Weights of a small GPT-style language model, trained from scratch on English Wikipedia.
Architecture: biases, untied embeddings.
Training: 842M tokens, 6427 steps.
MLP neurons of a small language model. Each row is named by its layer, matrix (down: output weights) and neuron, and shows model dimensions 32-159. Each number is 128 + 32 x the weight over its row's rms, rounded and kept within 0 to 255.
After each neuron's rows, "raises" lists the tokens whose logits its output raises most directly, leaving later layers aside.

L12.down38 [146 120 137 151 116  92 116 123 151 151 169 145 145 151 124 147 142 165 150  95 123 166 139 101 121 121 122 151  88  60 148 126 157 172 125 105 105 144 147  94  56 125 104 127 163 146 154 101  85 160 131 139 123 114 184  58 109 127 148 146 124 152 192 122  93 158 174 148  74 154 121 130 140 149  88 105 126 185 140 169 152  92 100 130 141 124 143  72  69 177 144 198 140 114 116 153  45 149 126 108 171 118 114 112  48 161  81 126 183 149 138 120 104 113 104 127 147 104 148 118 109 153 119 116 100  94 170 111]
raises: "ence", "els", "ations", "ation", "ers"

L13.down255 [125 143 133 132  70 166 128 128 137 107 180  63 136 121  98 139 167  94 125 106 142  92 115  86 195 170 113 161 126 111 113 129 149  78 170 121 124 186 145 141 132 132 115 100 150 109 145 126  90 151 162 177 128 115 125  65 124 109 113 143  99 151  97 133 117 167 119  76 101 142 154 144 152 113 157  69 202 165 137 119 137 147 109 143 144 119 100 103 135 106 174 148 138 110 120 156  78 122 134 108 116  89 134 161 140 131 114 174 166 157 128 152 105  82 117  95 111 104 170 132 133 152 144 139 175 107 148 141]
raises: "e", "ake", "e,", "ements", "ement"

L11.down134 [140 121  96  65 152 147  99 119 101 107 133  91 147  68  98 123 113  79 186  76 113 192 146 176 185 110 111 128 115 128 131 122  99 119  94  71 101 226 141 104 133 136 119 124 170 155  86 116 163 115 101 174  83 211 154 100  87  35 122 117  93 172 131  97 135 107 184  76  97 116 159 127 105 136 135  98  86 104 159 180  94 183 127 150  72 152 113 172  95 176 106 158 165 159 125 127 174  96 127 123 130 128 143 120 137 158 131  97 168 109 130  94 140 141 132 120 144 113 144 130 113  98 133 134 100 122 127 123]
raises: "ings", "ings,", "ing,", "ring", "er's"

L13.down510 [162  93 168 182  94  77 122 197 154 112  95 124 126 138  72 161 129 143 124  78 119  80 136 158  94  83 173 161 116  98 116  87 137 126 120  97 144 197 153 117 125  41 117 150  87 126 141 157 100  73 120  93 117 172 102  68 106 166 143 133 186 110 117 106 190 166  99  84 128 165 135 124 104 131 165 102  90 145 121 153 156  83  96 173 167 124 159 123 157 155 167 125 126 139 131 123 146 140 109  99 181 147  97 150 107 116 137 109 121  82  87 130 109 103 104 152 165  89 133 167  88 127 118 111 160 119 123 125]
raises: "ent", "ential", "ent.", "ent,", "ing"

L6.down321 [128 181 148 101 138 125 147 188 163 117 115 110 118  81  55  92  91 173 249 114 118 164 126 132 129 142 135 119  99  87 143 129 135  62 169 201 122 145 172  98 154 137 124 154 195 111 112 171 185 129 153 142 120 123  96 205 127 153 128 160 146 113 110 137 105 106 177  89 113 122  98 174 118 203  54 159 126 121 174 114 151  97 233 131  98 109 110 108 162 142  81 129 166 150 122 117 152  96 181 158  99 105  98  71 146 135  51 123 100  92  76  82 139 160 144 152 106  92 181 129 182 138 118 104  95  93 157 138]
raises: "ment,", "down", "ments", "ment.", "s=="

L13.down573 [119 101 155  94 121 118 130  91 102  96 101  98 103 115 182 139 122 200 121 104 172 154 141 119 123 191 104 129 120 114 100 125 132 133 131 129 115 168 163 111 163 141 147 157 112 127 128 111 136 173  88 115 122 132 110 117  87  93 157 133 148 150 133 109 133 135 153 113  83 160 156 103 124 175 120 119 184  81 107 155  91 155 125 126  59 126 129 177 120  98 150 144 102 110 154 150 168 174 172 183 131 110 137 131 117  34 128 163  98  95 146 191 126 112  69 102 137  98 132 169 119 101 139 146 133 175  98 123]
raises: "ently", "while", "imately", "ifically", " it."

L3.down398 [126 113 134 150 156 184 120 127 162 177  82 124  74 153 115 185 168  86 129 109 132 154 140  97 131  96 113 156 139 126  85  53 141  60 142 157 140 154 148 134  88 137 133 153 136 153 161 120 162 153  82 133 133 154 131  37 149  84 138 123 195 119 116 109 121 126 159 136  95 184  85 111  90 141  22 143 195  87 109 129 101 157 105 131 111 141 116 125  96 159 106  79 141 128 132 159 166 135 138 121 169 128  72 127 123 117 167  98  82 115 124  96 106 142 117 159 113 121 125 162 193 129  91 146 132  86 130 126]
raises: "|", "John", "General", "Other", "St"

L13.down122 [136  62 130 103  84 100 128  95  91 149 142 139 162  57 128  83 110 148 123 166 133 118 136 125 155 127 105  74 133 147 119 152 157 120  93 111 128 146 183 115 108 178 118 167 138 125 189  74 100 158 117 149 118 121 152  94 155  98 107 146 167 103 103 139 118 126 102 141  94 139  93 132  70 132 110 169 122 132 169 136 111 102  99 125 171 117 180 116 159 217 192 141 132 128 175  98 114 122 147 144 158 104 145  75 108 144  77 123  88 128 129 130 122 132 173 136 135 105  99 163 118 132 104 113 185  93 129  95]
raises: " commander", " Lieutenant", " Minister", " Deputy", " Secretary"

L11.down112 [119  75 135 129 139 109  82 137 101 175 114  82 154 100  89 158  72 177 140  83  76 190 128  98 136  96 120 176  97 149  75 123 133 129 127 150 113 138 131 142 127 120 120 110 157 123  73 147 115 101 104 109 129 113 148 149 137 103 131 127 121 176  85 128 141 138 118  85 112 187 114 100 111  99 158 117 100 157 103 154 117 131  98 157 113  82 175  77  85 115 170 104 159 149 147 160 103 150 144 170 103 173 160 125 145 184 132 134 183  76 153 190  47 104 110 120  87  72 128 164  54 186 113 109 155 103 149 161]
raises: "itor", "ens", " of", "ent", "it"

L3.down933 [126 127 139  94  84 175 122 145 155 120 153 182  56 171  87  97 100 128  65  84  71 112 133 105 169  96  75 112 137 113 143 147 194 180 107 133 199 197 171 133 121 162 166 195 138 138 170 103 146 146 195 161 139 146 122 151 125  96 105 152 156 124 108 102 219 155 124 127  93  98 140 147 146 147 184 137  97 173 106 106 143 140  94 101 161 113 113 153  86 172 143 113 155 107  92 142  98  84 161 149 104 103 200 113 106 108 149 120 118 115  92  79 149 145 112  98  70 139 154 118 144 121 151 104 151  84 107 126]
raises: "ity", "ity.", "ity,", "aly", "ising"

L12.down118 [132 135 158 160 190 140  71 159  96 125 133 110 174 153  94  94 133 108 149 147 138 126 128 117 127  68 108 180 100  89 163 147 122  25 124 120 130 140 134 102 126 158 160 152  63 171 132  88 132 124 198  94 142 111 135 109 133 157 149 143 131 147 175 104 219 153 126 111 125 119 162 176 132 213 139  73 164 117 113 185 140 116 148  82 136 152 139 125 138 104  70  91 182 146  67 101 118 102 130  86 124 148 183 103  87 150 187 114 146 144 112 175 146 115  78 113 128 104 128 125 108 154  98 150 208 101 119 129]
raises: "oming", "anced", "ancy", "ances", "om"

L13.down873 [113  90 159 119 115  97 112 159 160  97 132 123 108 121 154 166  97 146 118 128 196 118 156 114 154 133 113 141 110  99  73  81 191 157 141 134 111  51 108  81 159 109  98 118  99 107 147 154 126 129 144 124 126 121 109 164  94 230 133  72  97 152 149 132 174 109 170 121 103 107  76 140 177 100 155 156 131 136 128 130 157 134 108 131 102 106 123 111 116 192 173 164 157 139 132 166 222 145 132 123  90 129  73 141 143 119 136 147 107 160 171 156 138 113 127 168 135 109 118 147 104 117 135 157 126  85  90 139]
raises: "ency", "enc", "ent.", "ent", "ent,"

L7.down550 [170 139 134 141 133 129 131 182 145 189  78 121 119  97 126 201 132  81 117 187 184 109 140  62  96 123 141 113  89 151 117  80 134  88  97 143  87 150 112 107 129 137 106 174 130 136 126 207 134 152 145  98 146 164 116 130 185 106 149  76 136 143  86 146 131 141 149 172 102 167 141 146 132 167 103 101 136  90 139 170 155 149 174 153 137 100 102 150 105 194 123 130 117  87 189 102 123 150  86  89 146  97  68 153 140 120 105  94  29 118  73 195  88 136  93 143 158 106 171 156 165 113  63 135 138  96 132 161]
raises: "|", "\n", "-", "This", "There"

L13.down850 [105  87 117 170 161 121 162 149 137 129 143 153 109 121 130 138 136 179 107 171 180  85 180 104  85 152 135 113 160 153 130 124 130 154 167  98 208 102 136 191 143 117 153 167  86 111 146 116 131  86  93 133 108 149 145  89  96 169  85 105 189 173  45 161 134 140  72 113 128 125 107 101 127  86 161 101 130 152 118  96 138 138 137  65 127  84 135  84 137 101 181 115 128 129  86 111 136 121 150 169 104 166 175 140 166 169 136 157 120 127  76  70  97 137 138 108 134 118 154 124 129  62  97 122 150 127 147 112]
raises: "e,", "e.", "eh", "eman", "oon"

L13.down975 [ 83  74 177 183  66 153 116 150  77 143 161  85 102 147 119 138 139  80 137  82 149 113 117 141 118 101 142  84 173 172 193 194 163 168 125 145  86 149  94 165 109 131 174 155 131 129  41 134 111  76 135 151 128 161 136 176  98 140 135 107  97 107 148 124  77 146 150 102 127 145  68 171  69  93 144 129  49 175 182 137 175 102 171 161  59 141 115 123 135 189 102 102 163 169 145 122 133  98  98 102 155 166 136  77 142 163 104 155 167 173 168 112 144 105 125  75  85 153  67 164 114 118 105  54 120 125  85  84]
raises: "ations.", "s.", "ows", "ings.", "s;"

L11.down584 [143 132  76  97 105 113 112 101 135 110 115  96 128 111 140 145 123 122 215 105 112 106 114 162 156 116 109 121 134 145 148 121 122 198 128  59 138  98  99  78 179 177 137 146 150 175  75 137 135  86 159  74 147 158 111 136 119 143 176 143 184 136  90 139  96  81 176 129  97 131 111 175 101 101 115 125 145 148  86 132 103  91 131 116 117 111 139 134 114 141 120 140 120  90 164 162 175 123  33 125 146 142 132 141 116  62  93 134 138 109 106 156 144 140 108 151  85 113  89 119 138 102 120 107 103 138  58 172]
raises: "cles", "very", "ters", "ten", "fl"

L13.down286 [169 144 173 149  89 181 116 129 126 115 106 121 113 119 170  92 165 102 104 100 152 200 153 160  82 116 139 155 107 106 148  86 151 152 167 146 137 128 194 113 168  86 125 144 164 138 106 129 146 128 126 115  56 144 142 127 106 113 102 121  92 130  98 122 134 152 146 149 136 168 205  93 100 119 161 197  84 101 123  76 155  59 112 174  72 104 100 159 132 167 197 126 103  87 155 103  98 102 136 139 145 121 184  98 154 122  96 125 156 102  69 118  93 165 208  80  97 115 118 221 131 147  88  50  78 131 115 159]
raises: "ions", "ienc", "ion,", "or,", "ion."

L11.down183 [167 140 136 115  59 127  82 119 167 140 126 121 155 104 165 141 131 116 132  91 192 133 130 107 182 127 159 143 141 119 172 178 105 106 143 118 137 101 162 105 122 123 130 189  95 182 171 150  91 149  95 105  91 125 122 115  79 100 126 174 111 148 151  94  50 183 185  97 129 113 172 207  75  69 132 112 132 145 159 132 169 122 125 146  90 197 125  88 120 161  98 135  70 111 123 146 139  97  97 135 130 120 120 140 142  81 127 132 145 141 132 111  81  57  98 112 106 144 139 123  77 119 165  77  55  96 112 171]
raises: "bec", "aying", "ibly", "ing", "ence."

L7.down524 [148 148 132 189 112  86 151 154 140 117 140  87 116 210 102 167 172 109 154 145  92 135 120 108 146 184 160 170  68 146  98 128 142 111 136 100 120 191 127 163 153 124  72 110 130 135 179 107 137 164  70 102 129  69 187  99 110 135 138 163 110  54  91 149 186  93 172 105  67 148 153 134  87 120 119  98 203 118 113 145 132 101 103 175 132  66 117 143 127 147 120 132  89 170 180 143 170 186 114 147 109 177 140  75  86 143 205 138 111 115  81 112 127 153 154 191 110 117 181 156  88 127 120 147  65 165 151 111]
raises: " Its", " It", " it", "==History==", " Their"

L13.down555 [134 149 164  90  64 130 100 216  84 148 150  94 126 175 119 102 104 131 102 111 118 112 167 126 140 100  47 146 176 119 142 138  71  91 106 112 147  67 128 114 194 128 132 136 164 174  87 115 110 152 167  95  92 134 119  94 107  87 180 128 121  99 139  50 159 174 170 122 166 122 140 186 134 126 130 180 162 123 106 149 144 119 177  92 124 159 157  85 171 147  82 104 104 119 136 151 143 145 104  92 202 145 145 125 106 163 174  41 136 154 146 164 155 165  92 137  59 125 164 180 154  97 112 131 185 124 144 137]
raises: "le,", "e.", "es,", "e,", "ne"

L13.down513 [141 149 139 138 127 165 154 202 102 168 153 156 196 163 113 121  56 125 140 130 114 104  77  62 106  84 120 139 142 181  87 143 117 128 128 124 126  89 205 139 125 112 146 128 118 164 126 139 119 120  85 145 118 105 127 136 114 145 116  84 139 163  96 122 100 158 151 150 187 107 157 105 125 181 112 167 126 176 123  96 180  87 138 166 144  93 196 108 122 113 131 200 130 165 169  74 130 112  81  47 114 166 114 135 112 178 117  92 150  93  82 120 197 107 123 151 101 154  84  72 174 119 124 163 138 161 140 116]
raises: "\")", ".)", "\",", "et,", "."

L11.down585 [174 138 131 129 102 117 141 142  85 119 115 172 124  56  93  92  95 175 152 162 150 120 108  93 128 141 158 140 202 115 116 136 113 134 103  58  91 136  99 164 126 140 126  94 111 145 128  78 111 114 159  90 110 172 208 122  84 114 139 111 147 121 194 119 153 148 121 133  91 114 126 130  98  77  82 126 129 157 128 135 193 141 141 154  84 102 125  99  88 160 101 160 130 123  77 105 115 112 161 111 127 188 120 121 156 153 145 113 140 152 169 231 113 123 109 217  42 100 134 201 139 148 114 130 126 172 122  95]
raises: "le.", "ire", "le,", "ires", "rab"

L10.down185 [127  74 122  92 108 124 110 156 117 122 100 126 130  75 103 118 198 189 183 144 165 144 113  95 121 219 127 123 147  92 116 119 123  64 160 108  79 196 173 110 150 133 102 132 126 136 128 163 136  90 129  80 124 123 171 155  93 100 155 140 140 130 152 135  99 152 147 147  80 178 186 132 111 138 123 121 166  88  96 145 108 100 181 147  95  79 154 109 105 122 132 135 100 127 214 138 192 134 132 143  95 145 176 105 127 121  86 187 109 143 109 131 143 121 134  93  93 166 151 134 187 143 126 132  86 170 120 135]
raises: " themselves", " it.", " them.", " him.", " him"

L3.down443 [105 125 100 142 158 137 102  71 149 120 153 141 168 141  84 106  79 169 131 212 120 100 152  83 141  66 124 109 152 151 106 144  94  97  74 152 171 168 125 116 136 159 163 177 192  89 161  69 148 141 131 120  50 122 174 105 130 110 126 116 129  86 190  82 104 100 132  80 125 137  79 115 164 124 163 131 116 168 130 169 152 124 126 139 160 124 134  98 140  93 177 158 115 131 139 129 103 203 152 175 172 120 120 132 146 163  94 178 101  69 148 170 122 110  86 139 106 120  86 172 140 129 142 128 149 137 155 111]
raises: "iling", " mi)", "ighter", "iled", "il"

L3.down747 [157 100 135  94 117 102 119 105 163 142 155 154 109 125  76  89 110 125  52 154 130 154  89 178 153 119 169 112  84 132  79  88  73 195 158 112  42 138 147 147 144 180 158 127 161 150 126  72  89 139 197 130 164 153 128 105 146 123 151 116  77 136 121 112 134 133 107 156 129 100  46 146 115  59 102 112 119 117 166 148 111 105 140 145 150 110  93  83 141 156  45 129 160 104 188  74  92 126 116 132 131 114  95 162 115 168 108 139 151 196 132  83  92 118  97 138  68 159 129 156 114  90 121 145 135  96 108 139]
raises: "s'", "s;", "s.", "bre", "s,"

L12.down666 [ 62  96 167 118 105 176 135  98 165 113 199 157 126  99  80 125 203 158 183  86 130  98 195 120 178  75  72  85  91 169 198 151 130  87 170 107 131 128 130 202  95 134 115 116 166 114 105 113 153 165 116 151 130 101 121 147 185 165  94 136  80 103 105  97  87 134 188 109 132 117 119 118 163 128 133 141 123 144 143 130 166 128  75 161 138 152 107 121 110  31  63 119  94 127 124 126  60 125 174  84 151  95 113 116 106 136 180 144 149  82  89 111 135 156 155 191 127  52 121 142 136 112 118 216 149  98 101 144]
raises: "ian", "ia.", "ia", "ian,", "iana"

L6.down266 [154  96 164 108 104 130 130 124 111 114 156 160 143 163 157 110 116 117 176 109 121 117 102 162 113 115 124 127 132 128 181  97 152 137 199 109 159 119 142 121 150 155 133 164 118 118 247 139 116 128 126 155 144 139 153 118 128 132 152 186 123 131 106 142 135 166 148 150  97 142 131 100 151  89 137 109 118  73 108 172  90 131 118 147 135 133 181 154 144 156 160 130 188 118 152 125 186 176 148  54 131 152 114 179 123  60 116 126  91 119 128 150 147 100 176 120 125  99 151 185 157 145 113  78 149 105 148 140]
raises: "hest", "het", "ione", "hem", "he"

L7.down933 [101 165  91 124 119 177  63  96 102 170 111 128 174 130 108 111 141 160 147  79  96 127 141  72 160 138 104 168 119 121 118 112 143 127 138 187 160 130  95 128  77  75 112 137 139 130 145 165 164  78 187 121  93  51 142 112 129 149 166 132 134  51 164 107 116 127 121 154  84 119 131  87 220  59 116 126 117 100 105 105 141 118  62 105 167 150 124 166 135 148  71 125  89 127 128 156 175 104 164 133  67 122 109 173  78 128 132 124 111 120 170 112 161 102 155 131 115 146 110 121  93  34 138  83 165 128 100 144]
raises: "7", "8", "2", "6", "3"

L3.down449 [148 106 123 129 169 160 122 142 142 158  58 121  53 156 145 169 171  72 111  68 124 181 124 126 108 141 113 126 143 107  69  81 135  69 153 150 105 138 139 137  80 136 170 155 156 185 103 113 156 128  58  92 149 166 145  69 160 143 175 137 175 137 110 104 127 104 131 139 101 180 118 127  87 161  27 138 177 112 115 120 113 163 113 124 105 114 131 132 111 115 133 109 147 114 133 159 173 136 116 123 176 130  56 160  91  99 163 140  78 103 144  78  81 129 107 147 126  77 126 144 144 144  65 131 132 110 125  69]
raises: "|", "John", "General", "Other", "St"

L10.down502 [145 115 111 101 108  90  83  89  91 139  89 136 116 153 134 143 137  37 127 102 171 132 110 124 102 161 183 119 146 154 151 115  97 136  99 135 153 120 128 155 114 143  60  95 102 172  97 162 186 135 143 127 107 197 100  58 113 153 171  81 104 104 123 117 218 156 101 128 117 125 162 119  75 108  42 167 108 151 105 172 137 148 126 123 115  64 152 118 129 191 138 112  82  96 115 100 151 146 160 171 139 154  95 163 165  92 142 141 119 112 107 129  95 133  93 128 180  79 130 186 142 120  96 165 144  91 125 123]
raises: "==D", " effects", "though", "BS", "St"

L11.down480 [109 103 139 179 105 180 197 184  93 138  74 119 117 136 193 127  94 112 122  80  95 148 137  92 113 122 157  68 113 146 169 117 142 125 125 182 142 172 116  98 100 171 131 139 116 135  80 133 127 133 127 143 158 144  97 101 133  80 116 125 141 113 101 130 195  77  98 116 165 122  86  94  81 173 137 184 220 142 147 173 130 103 144 152 131 162 138 134 113  98 106 138  37 125  96 103 146  96  73 161 138 166 105 119 135  93 116  77 149 125 112 123  98 128 153 126 219 149 105 154 123 102 187 122 151  47 137  87]
raises: "s:", "s.", "s;", "s,", "gers"

L12.down128 [105 119 116 120 167 101 123 106 162  86 185 113 167 129 158 148 134 167 161 143  72 172 110 134 100 162  68 137 128  93 105 124 112 117 161  88 123  80 106  96 145 129 131  74 118 128 108 185 105 123 194 100 116 124 196 128 127 130  71  98 162 147  97 116 113  77 162 145 141 113 154 107 131 165 135 129 171 125 117 118  79 137 148 121 141 115  98 118 164 140 112 132 160 137 149 106  61 103 125 148 120 139 181 180  95 109 162  73 121 126 145  99  84 139 117 102 129 125 167 117 106 148 138 178 163 158 154 182]
raises: "cle", "here", "ze", "cles", "phy"

L13.down416 [146 133 180 153  94 150 123 157 146 102 124  66 150 127  87  76 129  82 136 203 115  97 158  88 121  95 139 171 107 133 135 164  71 142 139 134 103 110 105 120 141 178 118 103  92 125  72 124  81 174 138  84  88 124 185 108 128 105 114 144 124 109 114 115  61 113 109 164 134 145 135 173 124 166 106 155 117 137 160 179 123 140 151 174  99  85 106 129 124 126 103  85 112 109 114  97 141 181 145 153 128 110 146  88  77 103 171 106 115 121 133 117 142 102 166 107 159 124 119  73 116 132  98  88 105 129 128 174]
raises: "ones", "one", "on", "one,", "eration"

L10.down584 [148  97 159 152 154 151 138 152 132 130 146 137  89 112 104 142 138 131 136  98 129 153 120 147  91 119 169 120  84 132 153 186 119 119 147 135 135 173 143 115 127 156  99 140 142 142 117 122 127 141 167 115 131 110  96 122 103 135 155 141  74 134 144 175 140 124 142  71 131 113 140  80 121 168 114 116 103 113 114 161  80 120 126 151 134 146 107 143 124 108 146 139 107  74 172 132 142  75 132 121  69 148 152  97 116 101  65 126 134 140  91 142  76 132 156  59 118 131 181  62 147 161 136 142  69 128 148 152]
raises: "ment.", "ion.", "ions", "ments", "yd"

L12.down402 [126 108 127 158 151 143 165 104 183  96  62 113 145  67 140 115 105 139 117 133 115 138  80 139 140 182 162 183  94 119  59 148 139 141 119 112 124 154 130 149 138  97  70 150 156 182 126 108 188  87  96  80 101 197 138 144 156 111 123 108 141 135 104 121 154 115 131  65 147 137 125 166  96 184 114  90  98 148 120 120 192 117 130  88 104 136 118 132  94  81 208 142 177  65 153  94 107 170 107 170 158 124  82 139 144 201 149 154  90 105 114  94 120 131 131 178 177 113 149 116 153  98 139 163 138 128 111 156]
raises: "le", "le,", "les", "le.", "les,"

L11.down396 [160 180  93  98  93 141 123 118 179  94 110 166 124 136 136 110 124  41 128  83 104 117 135  98  87 126 159 160  94 146 156 136 160 137 170 110  85 106 118  81 142 136 172 127 123 127  48 158 128  69 111 157 185 214  92 108 125 113  93  66 156 136 140 138  78 183 164 133 119  98  98 190 114 123 131 145  91 141 148  76 121 100 110 142 110 161 110 132 120 139 181 116 123 136 144 108 128 126  61 141  92 184  52 116 165 142 148  83  96 151 132  86 175 123  98 119 102 131 184 138 147  93 163 138 106 124  46 104]
raises: "ing.", "ings", "ing,", "ings.", "ings,"

L12.down566 [147 150 110  69 110 124 112 180 111 112 173 181 117 120 131 112 155 141 150 106 173 181 141 157 155 103 111  90 137 171 143 171 183  34 145 138 125 159 109 113 108 137 154  74 111 195  91 104 167 105 101 169 170 161 149 111 109 109 204 148  74 156 146 122 135 159 115 145 110 123 124 167 123  71 115 131 120 141  81 162 169 120 153 107 151 149 107 147  98 157 137 145  92 153 118 135 160 147  68 104 114 125  86 211 151 128 149 144 128 125 132 122 113 125  59 126 128 172  54 158 154 155 109 155 152  82 111  91]
raises: "es.", "es,", "ate.", "ates:", "e."

L13.down36 [ 95 124 168 132 147 116 116 121 106  98 138 124  81 142 128 134 159 192  42 111 109 183 107 184  73 141 114 129 187 150 132  94 107 103  92 155  98 116 115  96 150 120  92 109 110 130 102  53 111 121  97 175 137 147 119 116 132 113 113 159  94 121  59 166 135 153  63 114 109 143 156 107 109 182 113 117 137  87 135  56 122 151 206 155 105  98 116 167 154  99 154 149 149 114 144 150 158 144 115 133 103 129 117  95 137 146 105 147 148 175 127 118 120 127 142 113 149 120 124  93  81 169 129 110 151 128  88 128]
raises: "her", "hed", "he", "ly", "hes"

L12.down827 [116 126 120 166 116 101 147 133  97 126 151 129 110 150 104 115 186 117  89 156 201 146  61 136  99 123  98  88 109  86 134 154 194 112 119 147 112 124 175 151 123 180 134 110 183 107  97 168 114  74 149 143 150 120 118  51 157 125 188 209 106 107 116 138  95 154 130 136 129 154  98 134  89 103 118  83 167  79 151 103 102 127  83 117 178 191 140 106 147  86 141 139 109  83 184 144 114 162 193 103 120  64 109 159  95 100 113 124  77 116 125 117 145  71 116 103 161  85 148 167 101 161 134 116 113 112 156 137]
raises: "y", "m", "ic,", "ean", "ically"

L10.down335 [157 192 130 182 113 128 146 132 143 143 170 157 139 116 102  81  70  36 119 159 174 125 157  95 117 108  75 172 132 123 134 175 101 191 147 153 138 215 151 136 145  91  99 143 125 128 100 149 159  81 161 161  82  93 127 131 152  85 178 136 188 125 129 163  45  76 139 143 121 142 104  82 165 124 145 133 111 147 139 155 145 107 122 134 157 103 122  72 128 169  98 197 140 126 148  72 151 117 127 163 117 124 207 165 102 165  82  91 131  78 116 130 129 185 186 156 170 137 164 114 148 117 100 102 138  73 133 163]
raises: "\n", " |", "\n ", "-", " "

L12.down920 [146 107 101 159 123 163  84 126 152 120 171 134 111 190 104 118 133 127 184 191 145 145 149 118 174  78 111 141 161 150 160 115 144 171 182 116 157 132 162 185 126 140 108 122 176 173 133 109  79 155  99 149  86  84 119  74 151  96 153  95  57 131  79 102 105 166 179  93 125  73  80 146 122 110  80  83 133 191 167  89 193  66 121 120  80 100 137  67 151 116 140 203  79 119 135 101  97 118 103 175 170 138 105 101 179 122 149 108 168 113 169 104 142 152 130 139 136  61 152 145 119 132 147 110 109 132 130 135]
raises: "e.", "e,", "al,", "al.", "e"

L6.down638 [114  98  79 101 127 104 148  77 135 115  98 112  94 165  80 197 120 146 111 141 131 109 131 121 159  86  98  84 128 129  99 180 147 142 128 147 117 189 123 179 128 154 106  97  97  70 148 181 114  89 106 140  70 131 101  84  78 151 149 159 128 158  73 140 134 156 195 131 127 114  99 144  96  87 119 183  68 103 132 122 165 101 203 144 148  93 144 149 124 141 105 149 123  93 166 127 138  84 164  92 124 124 178 149 135  75  70 135 109 187  96 125 150 117  47 101 137 143 111 146  76 119 192 153 168  93 124 147]
raises: "ged", "ified", "ity", "gers", "aly"

L11.down405 [154 105 118  84 117 146 147 140 185  83 117 144 120 118 128 147 113 172 144  99 128 137 122 110 128 135 129  87 193 116 106  95 118 164 139 143 115 130  80 120 100 149  72 106 149 103 101 109 147 125 171 142  89 172 156 157 158  94 107 177 155 145 100 199  69 144 126 135 145 130 124  84 132 159 101 146 162 160 179 118  88 154  97 131 154  33 107 104  99  54 144 133 124 104 147 132  41 148 116 133 133 141 133  79 132 186 141 112 114 166 156 160 181 100  82 195 150  80 139 113 176 108 109  83 147  89  89 186]
raises: "ious", "le.", "ram", "ly", "le,"

L11.down324 [114 198 178 199 125 124 115 129 144 152 162 102 188 108 132 130 216  74 207  88 141 163 115 105  88 121  97 118 156  64 128 133 110  99 178 140 166 136 124 166 125 121 167 152 179  74 138 123 111 141 131  88 138 140  82 140 141 100 141 134 171 158 108 125 104 114 125  82 114  74  90 144 105  48 150 189 153  98 124 132 101  75 142 113 120 104 160 118 110 153  75 112 131 147 148  94 129  95 134 145 125  99 156 152  61 135 105 176 137 117 114 196 103 117 193 140 152 117 116 123 118 137 169 127 110 102 100 105]
raises: "|---|---|---|---|---|", ").", " week", "ed.", " day."

L11.down764 [156 113 197 188 176 140  89  66 171  90 132  62  66 122 157 148 122  67 112  88 144 138 144 162  81 146 111 185 134  92 132  79 113 101 123 155 141 112 129 157 105 122 117 173 148 114 121 138  99 122 114 128 168 115 155 172  84 115 107 119 117  47  95 144 166 213 149 125 123 126 176 106 156  98 158 157  84  73 141 101 123  64 101 102 160 118 122 136 134 170 156 128 180  60 163 104 143  52  96 123 128  79  78  43 177 156 100 145 143 157 114 126 158 127 171 116 117 117 118 150 161 131 178 173 120 123 149  91]
raises: " by:", " in)", "enced", " east", " by"

L11.down679 [ 95  94 115 127 201 132 184 101 176 165 118 106 163 135 162 135 161 165  92  86  49 113 132 158 127 102 192 118 124 154 113 129  70 131 146 140 138 176 109 156 157  87 108 147  83 109 109 135  81 168 198 122 107 135  99 139 127 103  77 154 115 103 137  90 130  46 129 155 116  95 141 102  98 102  88 212 158 178 116 136 103  82 197 137 113 145 141 121 132 119 128 128 116 180 166 136 164 135 143 177 137 112 103 135 136 102 110 102 153 149 150 129  58 147  24  91 114 165 164  70  97  80 147  60 121 103  79 130]
raises: "bor", "st", "dom", "son,", "son"

L6.down845 [156 111 139 173 151 125 109 102 139 126 195 157  91 174 154 144 127 153 136 102  83 131 121 157  89 103 135 140 158 142 135 165 182  98 174  99 147 169 178  82 110 118 151 117  87 146  96 136 156  72 135 116 172 152 158  67 131 125 142 127 192 139 174 135 108 132 147  70 105 146  91 147 147 128 157 179 141 141 130 124 116 191 190 131 162 120 120 146 126 151 102  84 143  81 179 112 128 121  77 144 126 133 110 131 136 131 187 126 134 154 121  92  82 164 159  97  95 172 148 165  98 138 164  84  99 145 116  65]
raises: "be", "ild", "ker", "f", "ler"